MLP neurons of a small language model. Each row is named by its layer, matrix (down: output weights) and neuron, and shows model dimensions 128-223. Each number is 128 + 24 x the weight over its row's rms, rounded and kept within 0 to 255. Numbers have three digits each.
A block is one neuron, or neurons of one layer that tend to fire together. After each block is what it responds to, as a language model described it from the Wikipedia text at the highest values.

L4.down791:126144125120160056133125127129079132111102113150158124203150138109134112146170164148164124134118117144096118150119168142134147108155106100142150092139148094141127135160114134108086134117103102112111151165131148155120137099143128114143114123163121129142134171135128104193126136133102105085
L4.down1264:120103146116131116110169098126121129110127168148139117119131108135145068116094146098141097131125132110113136120126121117119091091094134127167165111166131153165125098111106145126159129152112096118139093161150170102203117155152109154158109126087109139051111104113131116166144130124143130138
Description: Tokens inside written dates, mostly the comma after the day and the first year digits, e.g. "October 7, 19", "in 18", "9 February".

L4.down47:110145110078184124101073109138173130150134155112150161176142142095166097084123111148136107125137141100173154152167146112097129152155143116129139151130185105176166170147126105102103154153092121118142090159099117138158144115116134117143113121135110154088137096101132149101105149101151112119
L4.down212:135108115105107147145133141078142139098086155112168127083109184152158142102127104154101107121092140106179113157099106105146120116148081124152166137152148095128161142132108092123084159148105136127108130152112139146120095148108150145147155098101107149146119158157136145114120121125138126104
Description: Mainly an opening single quote before a quoted word or title ('Captain, 'gourd'); weaker on early word pieces after p/pro (pa-st, p-ian-o, pro-duc-ing).

L2.down134:094070181156137133107157135124117126131116120119132073128133131159132124146095172132181143077160137117141101112110131181131098115127123119171108098071128138131104117107121125132159160159116128168150143117094088126156132149103141090129122118199143092160139144153099106119126131140121141094
L2.down580:107092161135165115117110143143130130182116096075114125125111118139143110153095073141081137139134125131112128123093133128157167139148113079125159130075103141169137101167172151138123155162116093100120126124132105116093108159153132142171147106108143138108135147144165140132127100136101121083
L2.down1139:114124153127159115130146116109082129096115131131133117134143162085171156112137153119120161184150138119115119111093127154117156129128120109108135152103149128129100127142172154090102147136139147140157133133108117122127142161132105129114102105130104124147163095180131110162141128105104172124
L2.down1356:109128148128138107125148106108135173101116107142116114121166120112114125146115127148134074159137158071116129143132092110129144117089111133134113095112117113138153084150131158126089113130124147086131170135097134113129162123126147133077135165138129096168110162176122113134124169156156138124
Description: Fires on the first verb of a clause right after the subject, to, or a modal, mostly auxiliary have/has/had as in "to have served", "may have functioned"; also return, include.

L4.down1027:096090116115129137112115137076160170162129128129133135112138118144093092117125115140124097155117112148116117143095140124168179131160134127120132139120124114129119091148147142098156128148107159148132108063089094112124135129133124116063147160124128058111157133131131098141131207110171137102
L4.down1389:137119125160120092117100086137159121152138100150150064112121140161151120166123139160107159164111150163121116127164073137102153150122154113170135098116110114158071091120142131109123128058171128153125151137142115125142105128134130124102078134133121137129123136132090127102137125112179131118
Description: Commas and other separators (parentheses, pipes, line breaks) right after an item in a list or place sequence, especially country or place names, as in "Canada, England," and "Minnesota, United States,".

L2.down31:124124118132091085113164096124179139122114077166111084110147115115105140127133114124183081105192123139167144156102113182095098125145099140133094126128126149150144104118102147125112113101147155157129098072106136144144150106126116134183142168124128147124155118122130122127105130145122113113
L2.down169:133128088148074116150125145124148158131113127105128094189102213122118115142124114120139135144122141126167107144137121105129135124129125142151129140101084126134107134135135109111132090103095129128142128137134126129087099128061167139166084097122131129088111134126133119138112145116127106088
L2.down190:122115160142110124139117122105136147139128117137122097119116135128102140123135101081087113139104116103106171150165119092162137158120130114105158147166124122079125110121128102128123157151110142114147101151137104111126113116131134127115104119140133138102140189139122099150144129136152190135
L2.down621:106130142107128102108159136083117153147113129132095075144192106160106101168117150138151140126184154136126094144140144114151161144165122108107132093085146126133131131134106106113139111125109096162137122110164116132139126119119160139149104128115115083125139125140189098135085117121123134108
Description: The final token of a year in a date, e.g. the 95 of 1995 or 2021 after a month or in, mostly in historical narration.

L2.down291:145123152151126167106139140128148112120134152161091131128136127149109125115128150119103123121143138118133108129107156145173090156135118132103148091078117116153138154127140169123139136130145138085119182113120163139086122121107140140151094139132114102117133160140142120110092143115142098124
L2.down341:101113099116120157108110072099125184130122140117124160094125123106144148131130105135142121114094162139120103145094111085143116107150097135153126138130115132114157149138103163158098070081106136121122142128095128131124103086181109127132095129114146142135136109175144164131094140118119121066
L2.down820:153095128118110145125098103206131112104107121152171122102141121138090155150086124154168140094123086134124124121098117155137128078161105151091124154131140132150160098110083210129143092197125152130088130099104095126111150110133098096140145111103132087100135123123150089111116154120121132166
L2.down1496:127079110124090129082119099151108124146130116147125135111114115107108087136114061153169131102181143096134070164108116141125107117146143105135124121090128147082133099142164128126074140133134145159104108114070157141117080091127121083165148154168169141116096117135124120085137058167153169108
Description: Fires on apostrophes, mostly possessive 's (magazine's, Queen's) and minute marks after football goal times (79'), plus slashes, decimal points and percent signs in statistics.

L4.down224:086166158107152115108149109194148118122132161111104150133082154141151088124163148136104119120150119154094160112148138128149105114182128127158164143127137091111116127153105102087110136117100089131153097131115108142126159152112151108110133140106184158113144102123143150139115158126146150161
L4.down461:121126146129133136178175092160133153092098116172136133133123119158125106096098137123114149169155151103114134093099121124107069159137115117152137107100128136127097142139119076131072127146135096118119104135143121127120134115121114169106141094123148147129119123090112136137105125135108145145
Description: The first verb right after a subject name or pronoun in Wikipedia biographies, such as "was" in "He was born" or "Bonner was drafted", plus "is", "became", "served".

L3.down580:103151140111104088132092134164085137091115112132100145157064139107127150087122105226141136131121164115111097090129120131130146100118144117128137157073146167101144083106095131125127113150100135140109103142111084114158146115127152143116118102093164143142101138105131127096123130152128121120
L3.down635:133105122126124195144139136123132131148135122135081110127127122127126129123132123099135117120125123111114131121141136115121111124138135140122133139126146127130139113136135114117122126137134091120131132128132119117137107126130130127135114128124132132129130129121122127125127139136121143128
L3.down747:125083089121100090104129136124169092139185130114122148105121118122115151147103143138133114134161114098128146168120123096152144132112134122137159160138099069147112157152116139140128100129099172160118090152115119146107162165145115111124144123182108109130105129143138167142138192131135117109
L3.down860:115116130127177090123096137128108120157144137169117150126157151091148138124175174157123107149144146158135157126109136124139129069101155161104152141120126103120129123109137124112127157140068160111114108145117124129133185144123116156073090117117141148150120149152105092123142128137145109137
L3.down1148:141125162130153114110137114155113108174118187142118084153121119113132116132083160162142097116110129136077160116119116131129121181116118102094128137100149143159129099150134153131134120132122109106077104149097112125124098116093063144117175099130158142109119144117141094115116127123105115141
L3.down1213:094096096121102131118139123108152114141134091099190133163132095128117063107147107144069119130127125132113148077107138154099118168144133110084110151143139131127098163135117146167096124138121151110091125106146139162123117164107105134142110164127093125109096166129111152161148110121100170130
L3.down1359:140116133066102142117160127099145151150107081128131167152133146125122108105166106166123111120188137141119114117138168103114106124134087129116131153127112123152137146115158103124076168114134138114149131152117132171117101112135110134137122080144135115121143155143134112137093124123131156109
L3.down1407:102133140086083121140181113134125165138109091122108098144126128160157100094116131140123141169127150095073101108121117109083090119145102116155156122113139115145150144134162113134133162124089115104123118142122091144138114144114129166128160056159167143142115161108114126104117111120132139081
Description: Forms of be (was, were, is), mostly right after a subject name or pronoun in biographical and historical narrative, starting passives: was exiled, was buried, were signed; also some line breaks and opening parentheses.

L4.down383:083128117137143136102115104110163114103150154159117147128102143124108111145117172132130149118152135139112151146116112122116117134114099138181126097118104146115133105103162105110135155139138159121153123098121097149112121131114142136123124150152156126155146130125169107132143144123108144135
L4.down604:165106150128146109095132104105143108135128117142154126110135197096167106121123129118136137147092126118177119127122102094168126136168125157135069161126103119139123139129124097112133161142131175134121121139127144146128106083141124125102138130139122114148159122146102131152086106160122144102
Description: Middle word pieces right after a common opening piece, such as or in Acc-or-ding, le in Comp-le-te, and year digits after 18 or 19.

L4.down174:097126133098102142114136141113125122134163153130124136121108132140152129160166127117120113178107090164138145143143191132137114105152149136138104147104111125127140109161158148114144143160105152150139141104127155118183155144121104141109124097116135098092151138153119141130095123125124101118
L4.down1231:108108147130130119133146144151094100094127137116092108106122072118160113172125129100156118106163104117146119169139117121159096108122152112132118094099158142141137136129143139135136119156130123141118188122145153084148145126108134150087136169152103128172167106146095152105113148121108088143
Description: Tokens partway through song, album, book or team names, often function words or word fragments: "Story of the", "The Great", "Sc-ar-let".

L4.down245:086131113080127134146182093147118115145086129176116135118114143111117122083150178089092165138122159150139119134100101166142087146132087118144134105141104150089137158140145167162123149126138156123132124124149131110147155162139158182145163132104139137141140161126128111122116113123105128149
L4.down1245:140141124142116149123147110121118163119112155147126129105141132134144116085125180099122110160124161154148158126143094127170086120102095085153147087117106151087109159149141105111124156136143132110134135125114088145142145173127174134123137092097133118140158121134141157136115104126126130097
Description: First word piece of a main verb right after its subject or an adverb, mostly prefixes like re, con, de, st, g, as in re|alized, con|tributed, sign|ed.

L2.down65:106152145134161143180126127140090169128138127181140139132133111158144127134144093116100160111128103157104092110102101140136146152102132116159164100135131074155156104161145115147124129116113150120149112088146146130052146112092096182139120128088136134101125140117127154151150122165092134053
L2.down1007:121142118138115139130169133077101171131072108122112121102115136127151123136135137148127139170104157153149177154135100107116089135119113118147097118158134112085136136130123097110153132135196163119148163138127109149104121103123153157131135094125120153167137131168145171099140115106114121141
L2.down1447:122138109142130103134092124143096140116117146089122121125155127140134137128141082153121155124143099160103167100167129144125140084112128178140160122092137142142146102083150125096125145152179133134146115135137159116166113115167110124097154168112104138162074139120176137123155173105161101139
L2.down1460:134092133149144138164136140135114135121090128143121136140127170136127101142096106167130156098123132129148151132079093090099144106131117136094132116117137099103137121149141119139161078122114139106156136135154151140114157115128164158144185163148122143184142125133110106114085133137122154125
Description: Fires on the first token right after a completed multiword name or heading phrase, such as the space before a species epithet ("Syllepte tumidipes"), a team name, or "Colombian beauty queen".

L3.down156:129126152111100146127148075167159132180122103151154093136150098137134128122120116151131099117098121085090164126168187146119121120173141094107142177135129087121128109155073148092122147134138134126135109136064101101121162141156134149135153114140122168148123129123165100147107099137115140086
L3.down556:115110135096129120115109094140162146129121120178145136112150146173150108113174129110127136123119117097111128111152176143128123096179135120128137107104130139143161112142144134118160148142122144124112160097124112093123128166148168150137153122123135107132140129144123134150103128110135103108
L3.down640:118139129126105163142121143165109121114117124116127142138136125150109146130124115126151095116132108105084184143162180113114090131099111120098112124115166107130171078132146122145166127136112135113121135135120141126155100169134101120168166122147137139169172160145159123087134123137134104139
L3.down717:133165161128092148113137116115127152146124113095153124123138108143135093141126139099094161124114111173140083132151147136106156116153140120157134114102094133090121151131085156134166077107141138072122129102146108112138118126114104115136144174126127158113167108135096097145137098089168136133
L3.down884:155133123145121130119130102128152154120125133138139116108130086129134134148154140121140072061084116128116134119166134149117122110143101088132126143074110144152109090105124169075105158142111123116106056112155129131128102178089159182154158093127115138126149097178140152149090157143107153066
L3.down1052:142133117112100132114154129113175159111139107128156100076143153143143116174159176109155126128082154094101093122165126139106145148140134099127123127054136172124136119104120175116181134142125148158105127098143121087099120141131133163115102081104145145139134133146113107138137133154139111121
L3.down1091:138115088115115191121101137129120138166169144134188108136151168134123076125110124112162111106123100152119144160133143103125139124145116099131104139149134133112150131136154135148160098118131118114105139132161134107100094111133098133164131122130115074116112128147127122150100158144094080123
L3.down1485:098143103149115143129125120157173174146162158140155187143113106124119089164132146140125120144149104138114120121177119094112160129147099112090116083141129158111111133128119179148189093115108129152112127128095137127117097160140164175131157123143157106114141136149089128164145147165084125121
Description: Pipe separators closing the last cell of Wikipedia table rows, just before a line break (e.g. "New York |", "Portugal | |"), plus commas between list names or place names.

L3.down28:151112111141143138146112191112143147114103124172135124142136139140116134173163136159166134136122074131151165108127070172136117130122109128100122124118141156161122114133123102126135168128081110161157091127144126117131100092157090090179173138109142134165114129143136132128140096158110113114
L3.down43:148146119131129117098162123115132132084123164143090178131155141142107132125126149139145141083192119131143163106142134136148144134145181120146106130154149153173148118144108146104139122117137112125113125178082098139101152119118132167111103150139124117097118133146156124145175155096140138147
L3.down157:141114097099148152138134108129153124129124161139152124127161133123118211144148118144139107122126131101118147142141143130162159123143130120078145114108116172119099150123128165167126095116108143139133083148126168121070116123180113142102117112131143125128108124157126140157093160139132112119
L3.down723:153154144128102120139118123151127122110132176103145127138128078197117114133122102101166099125188103122153160098126124090127105097097117078134124143113139122122134130064115134112111081135140137113138117097131122156110127154118137111098173110148083090129176151115083103129122157112141119165
L3.down794:147093118141155118120154110133138153143108177145083151120165128083151134145108102157120112076136180124157065163149180117106147142103102143134097128165132116120106176141105108156104093132175152157158079126141115140135115099122127164144117087152123137149128089120134097158100142157123120122
L3.down800:147133138133122136121128121140138143132136155110107188095093073112166127144118096155135140144147140093118144140122157107164119137150161126140121148096139161161187158092123143120149118108131132098104089135139080130128113151145121149121186150107117164148134141131096120107106146132122137136
L3.down1354:093131119110129152144114127112117123131182144137148102140113130174130143126049122155128145104082152125118128140177140161135111139125112148123114098106119106117125137131137119132139176127166127105172142131141116157136153130105099130144089108123131155161144130141132119138116118112106119124
L3.down1464:132129132118127108059102108117115140120096143136142113124122103117117113118115084126151137125152127153124178091129155122121119151141073111109156123161142147133130162127110140124061138112135123106135131142164124171128131115131139120081145112144130147144141127162135118104127147160126146135
Description: Leading pieces of words the tokenizer splits, such as a bare space, g, st, re or gr, usually right after auxiliaries or function words (had g|ained, his st|atus, This re|bellion).

L2.down79:145106109139099099115150144139127150139169110136111092123121112100128123167131087142170151101152124140126109100130156146172059117156104099149149099102116127169142173136130162126110135157125147100183124101086102145140152125132113113140148130124128140137121095152140106081123108120117122125
L2.down149:127140167148143136149140099162128122084074079137165123169089157126123108120129171158146124096133151083100197079140129133087129110147109134153168135109113152155114125105114118127118131101137108131150083131108126127131141137108086091143133121127137141131123106100106128158123119134137130095
L2.down1455:117126139165133129158146109181141150109106102152144128148123123133097123111112111153119124100145187100118194134152136127160123121098089102140130152116124146177101113125158137083125111163087118115101137131144153155179118109136099134132135115122104105123096126125124130133097081121142094141
L2.down1514:155144148116087118166111107141112198133131133133094075134134126092115157093088136134087115146137131156145107170153115106157114129122120120171153092108115144173141109087142136143119115179157143118145084095142133098119104121132153135116135147162123123122102125113104137141079135142167091145
Description: Word pieces inside a modifier between an article and its noun, mainly year digits (the 19|79–80 season, 2013–1|4) and hyphens (then-, single-, 21-).

L2.down10:147150159152106168143153121148192116135098133097143143127132151158144107108143117124167089156136097108128107144132165160137105155124122086151116140067091139139113095171177158127118186157105148141094124123158130092121126136123167084128196111162134105104142151121146134097132130140122117129
L2.down299:156150121144125148120158109152181133146110094122151132103152129160159104151139123157139116112092107089101165121161149155137145115124158087142136172120138107139152087145107153103099150115077123132133110144123157095113139127162168117103169102138111139104141167134156125127131177148146140105
L2.down797:138121143138087170128176123130178095136128128082164154103139123177136116160137111166147102125111097083109121145148160150119117101116122084119142160097103130160148073180117147112112151159078147103124123138122141081149128152142156121145151087114135116136181151112123114140127139151114148110
L2.down830:126163156130128125117137113104131089133109147091156154110146117169104109123165118125122143128134102094131131142127140128134100105128154103162136141162056143172173110161130187078131121139094142092120124151150142074111155152131145097126158097065150138138201160141144131125110081130097126086
Description: The pipe (or semicolon) separator at the end of a table row, mostly after the last header cell, e.g. after Pts, Notes, Report.

L2.down160:147177123132090139109130133151095112142127133106128135128120148114092112079086163083150155158171135108121142120086145127096074132122094118125165145152124094119119119127119128120142129129188124090094143110154131160128116118087135120158099132104121128087116133094137121061138128137107114124
L2.down282:174114103137128110104129124152117139132117129154145100138151121144119098127137111093114106141141113136070179126164109142107099116138114151135182126114184135094140135105088112154094142179128126176104115160114100130123104113148116167140133116162107105085139096100139122162112141145117093118
L2.down814:117137129124085187122098157109121124116148202104142158057108086089131119085128121112103133120086139060140124104165119127132153128136110096154114163100097134104149117177126134150137186166156132103139115148094100122109143107145104070126151108107195119153169152143133139147121126149145153085
L2.down1025:150183136135126132119103173109126149143166142159154124100154085131123149094132143100102116136103109119110129090143114137135142119125130107142149156133145134078169122146103108132122132125126121132099145117126103156117136148114079124116138127114102138107123133109170136150135139143128125113
Description: Newline tokens closing a line in structured data, such as infobox fields, table rows, match results and lists, e.g. after "| 4 |" or "Line: BMT Canarsie Line".

L3.down175:092160187123147151157131136126074156154112131114166132121173118069128096089148126118118126166115168132167106126119090137122112130097139099113126109083129146127105167118146125113144162087130135110150145149110107116163124120115185142185138111132119129129125121109144107122133110160145142153
L3.down375:122132153140124182101120140131172148117123107180100133114123125158160158160138164188121108143129087094128146152078117168151120115133130122156150093097091160121142116127155140129095149083140144125113145105159084148143133111193131150113083107120139132133081156114138125100100122183147132107
L3.down583:124098162141133146117113126080159132118116142166154157098161103102142087132115133088135104106161137090101085117165102095146148140123138116121148127109099127145089146115090143145131128117120104111117132124176117150120134115141095118131092094121143080096128111146096151167147132142094134152
L3.down599:144180087084141152140156118134128141151104131129114133119141137108147177114075148138156112113140143120135127133123107096151113086103082128117108131058074163127096141084162118106126129151107134136166150123125115104156105143088117143164131138128164095104145166138124104112093132127132139121
L3.down850:129129148124115171125125129124156161146138148105077121109112115086115132152125143135140131090128133148137143139128121143104120131135161125135133132114133127144130128136132133130129143130117086094132132114125134106138102123137141149133144121135135125145113138130112121132137154119129138116
L3.down870:120154154123141127126098062156107144149138121137187132116132124144176111116102124142192121115162109155153166115139169108140096120112143111110138147146144132173131130100109118115106135115137133063166150124089095140106139122141143115149171100140111150129144151135149073165127116094137139145
L3.down985:152094178111094143142122142157122123089115099120104146092128105086151091152135106132120117142161153144139088148128134118116102120121152165140165088111163121122125120146127127125193168119132181140139139085098138145138135093130169137119196171136142163125106132107117140123152144147120137158
L3.down1096:080056154082167171150152168121093097161133152125123140158144134125087138099135155113082149146135106113184117131129093128137110143142124104167137103087140107110122139089150117116089127116136094134104141142114097108133151112090114148163183124136104089140135140157145140091093153147152123101
Description: Verbs and particles of entering, returning or taking up a position, mostly right after "to" or "entered", such as enter, return, into, up; also some month names and dates after "in".

L4.down1309:097104129114145156115142161116124146083110099132138107127173142094132098139144133129110128097138135167120158153112119168132125102149115105160138156134146149148112111133073168136141182129126132167146084161096154121085103136135180111140157069168153108125143117124147129120171122133138128122
L4.down1321:160107146135143163120158130109140094123130131138157127109157146111123092119136141109159139096153143207100126139131124144154101121143106100196097131103131160134125134176120182120104110143126122150114119157151129075129115124163144083184147097138127096087150107145134132107147139145142118108
Description: Word pieces inside or starting a bare infinitive verb after to or a modal, e.g. can communic-ate, to re-ce-ive, may be.

L3.down91:144174109172148104143095129160130143138143116167113103161152166160097161136166111134142122139149122111117140114119084137133121136153092106128140150120159154144116118119145180087152142117170141126127095105148161129116112133095177124158095160064129127153114119128147138115144133112137103130
L3.down108:126130120157156139143130124121128127137104151135127128137076122118121124124130171151176108154102114129120177132125117137139109114115130132135143144151072097120161133122144123126104095131160134127103148122154147115144093128081139124106102148110125132110105154154100129169108139146061142163
L3.down598:105146106099119125139110133119076136081084106162049168115141123117162142135093158105142060156154145146153112146101118117145114143150135078092100154089156172148104112138133145110116108131152074137116111112101130132154127138088118162127177144080110122129098135180136105107131128161089116151
L3.down728:148121182189106141105089109108130182100125134157131160126173130094149120131124084130113150154117156119131155159106106125147159140145097124153063108128142141103116152136066123132117143105116138111099157104168114104123153126111160119154118117120105113148159133123106141168132116184080112121
L3.down842:161140131131105127139117125143180133143172122140165152126139112155124152163116140105172137128134098098128135125145117114074127127123146110155102135125149188147140157120172127147167155101150115205125114130102127107097078136126073091127142114089113122087139167132128133131171138160129116132
L3.down962:158086130153100088107148105046081147148079141141094123089153117103142119157161107115139097131135096137118146123152163106153101102142109115117142131119142116148163102134151148122145175114145122106125138142112115135120157141106135134179140141117113120156139128148107151098135147136123129157
L3.down1374:094123128118136158119119133089126129167103160114074136144128095150103137122116134092176087103153122155118158147150140074132151108154146103110117135108126180127145100119157113135115112132157105126146141101127121135107086133126135129172107142131122115122166107111161137155134114184111110122
L3.down1400:106128119162118131106142153128130160136088107140079151105127124113110142180129132083099094141117120095132107133125150108143165173137107109105137116127136110158146119124162089148129113064108121125109115107104103121162157102135099144079141142113086099116147131136139165097121120123128123145
Description: Year tokens completing a date after a month and day or author name, like "June 17, 2005", "19|12", "Bleeker, 1852".

L3.down712:151145116119111117139121094141146120073131124153169100164121143140122136124115103135133145114051102105123183103124185112099147130131134121119156155135138113083160118169109140052103167162159163134131117159137104147132108141153114111141164104150150132148106151128099133087117142123101082117
L3.down807:151133122126124142133133122132133127130118129070131140118147069147144110121113124151117129134109170121086114135152131117123075149135146096095098170148149093144135102117067168077147146134109130131137106142105112052104142129127134128095127128099123146153163166143162130135113115140139118110
L3.down974:128139139128138111145100113138133154099135104137127133144094112158128125138116142133178139133068161159114165133150134144127186169125130121136119112139140134124101120094154144132171115120119136102131142107171113109092089102135137126129147120101079124151118115165100175144113159144120122136
L3.down983:108165116105124128131143169087116099182109111115128107101132099140131087108125158126105107115193112130145109132173159133100124114145119138173153116142115156065123110107158149141125133127155150134113098132105125143123149154134093133143134150150174122079118119101151124159147097116150097121
L3.down1031:203107140154142138105095120142076116090124119159145112135150121157119118112146136095105121122105112096107157125148144146087116127142089102152166140156189137075098103112112081127148168130119118151084146103165112154157117149107108133131162123156163099103109131122097134090149131140130134129
L3.down1153:143159106150111129132141124117133141155092165132187140124160093149120133114122104138112093105152118151101110105192134138102138108122110109183141179148141156088143138129123178110127122154105115126135113094127096149112106139094117124111179143164115105106130137123168154132109099137099098122
L3.down1163:130159162116137111115148114139139130152129112174115117140138137127165140107122147135109136143109143132142127124192143134102136096073137076140140113120122071101168111112134185150145123161159138105122120126151132132172115144119103094117141120116167153100154139111134099129137099122122135095
L3.down1465:179125135137090113137134108183132139125135128122147105141146115147134136144111118166124126100144126126124168159133141142164105145144105138152114164121128107151126099127137123127131144142120106096160139136115122109140129137171089102110146157103111149167100148095108083097087128169130119165
Description: Line breaks ending a row of a table or list, especially after the closing pipe of election results, population tables and sports statistics rows.

L3.down83:131128138191126089162126114141098135144107115120121150135106142114139143119104148111150102106115127124119156106141110095134132141103109084153156120119103138144092144110171142114134074144098167116130168156138148157151161118105160108174144140145135119114117169159150134142125105142125126149
L3.down401:113126165134097138125153137140112176157124103109095202118164121116151126123112190112141149168134113090113132154114173131090165137120118111156137118134086077134178153081166105165150112115152136137123147155115107077064152138128087171156162132095126103121155150127122127117111141115098101137
L3.down418:141081133093113129118136088115118120115191138111106138093156135129079118134156131166084131135150129158121157147142136152109103132181087137126147106148137131155115137135114111152121112159107134114133147118128114167130152106156143107143100141142132106128133135135124154122110104152140124113
L3.down629:128092113127106111132160116143112137099103086161110115129156124153125124140117122161151120104157168120144127117139138084135121110107125127182127132124151129109117113118129116108117158168136126120141098167110131111109104139122119115098144122138123098141112146092147131196111141132100104085
L3.down735:116133108163148154160109129084144146127097116152190129103181087097137156179129152132159092104157103146156122127124177108101118137126119133145091104135091140130110158101085161095110136153136143138116092106121143117147121105119142142121151134135121130135081125130164162131154110154100125139
L3.down897:128143144143115156138141123102157120085123147114139138115150108148138129133141144146168028136124116142104084157118146171115142152136154114180131122183141096165130097164156159089127108116134135156155151126135128141130122157104147125124169169148113081143124132139165091122143134131126111143
L3.down923:082141128148126152141091096079096106130082124141153167095144116127103188135090110144121132140135103131143159141131093134150115121161123122134092169148115160124102134159117130136103089127134152130105115148167144114143136132126141150145110121121106141164093129142168132128089136119086169090
L3.down1078:155149094111126139139146170135149136117128108136169131144157094123112156148139150192140142101103116134153153108119133139179129126117122125129085098143128148108121133166121171055098154124127091179159122110089185084131146134126107099107114181076113114113076143118124134135182107107156124108
Description: Opening quote marks, colons and words like named, called, of that come right before a quoted term, title or proper name ('Post Modern, labeled: 'percipient, was named The…); also "man" in manager.

L2.down130:176105127124130139108110120126097124152131133116111084111140129138137160090160157115119148146122133119131140113144134098122130093133119120142153132180125127091099101115091113184122145107124149158129099166151149137121126141107118166120134136107158121146074150101120113131151115121137149146
L2.down478:148144149135089125150194113097103151100126123111104138135136099061160105091128164128156143109158124100152124098122132140106137152125172140171123104107147065109134156099134076112077102115113150155147189159091115109122138148104169118167123087172123118133118147130090140139096103147133109115
L2.down539:150118134108099147131113153127128103080114157163159130149129142118107114161075132115140123138134122073156125123094105123113161120147110137131111097158138097103101115151137126190159085130125070120120156102158148135134155139128082131101127101116184142111155167167103151165129112152113143120
L2.down1124:124085147157125120141139143120120170105151106140108132140152130126122136124075121137091155094110184095120145120135086097155057157103126165101136135165127135147116127162151113134123122133154096130117108134159111156146124109135103107140138128104114149139095111135112124156136110159106158146
Description: Forms of the verb "be" (is, are, was, were, been, being) right after a subject, strongest in opening definitions such as "X is a moth".

L4.down740:103186121102155132154128120112162169109157129161169161103122128158108121126132149153135113118121144133135111147101143120130172177162121094127112122126105150139097117073116114133119142100113103103119136152152141101106127142100096140102150118093107120134121163138147141150105165140134121144
L4.down1099:128144102123127111118143113098127170121149124163155158110151141162119106126155121127139121076107175128101107086103131143108190184118132112112132130126128145132108125095111142142161093109102177139104137150178127086120079150155083166133143106086117152089136111168102134119107175143100107109
Description: Mainly the line break after the final pipe of a wiki table row, plus the first token of a cell; weaker on split word starts (re, p) and colons.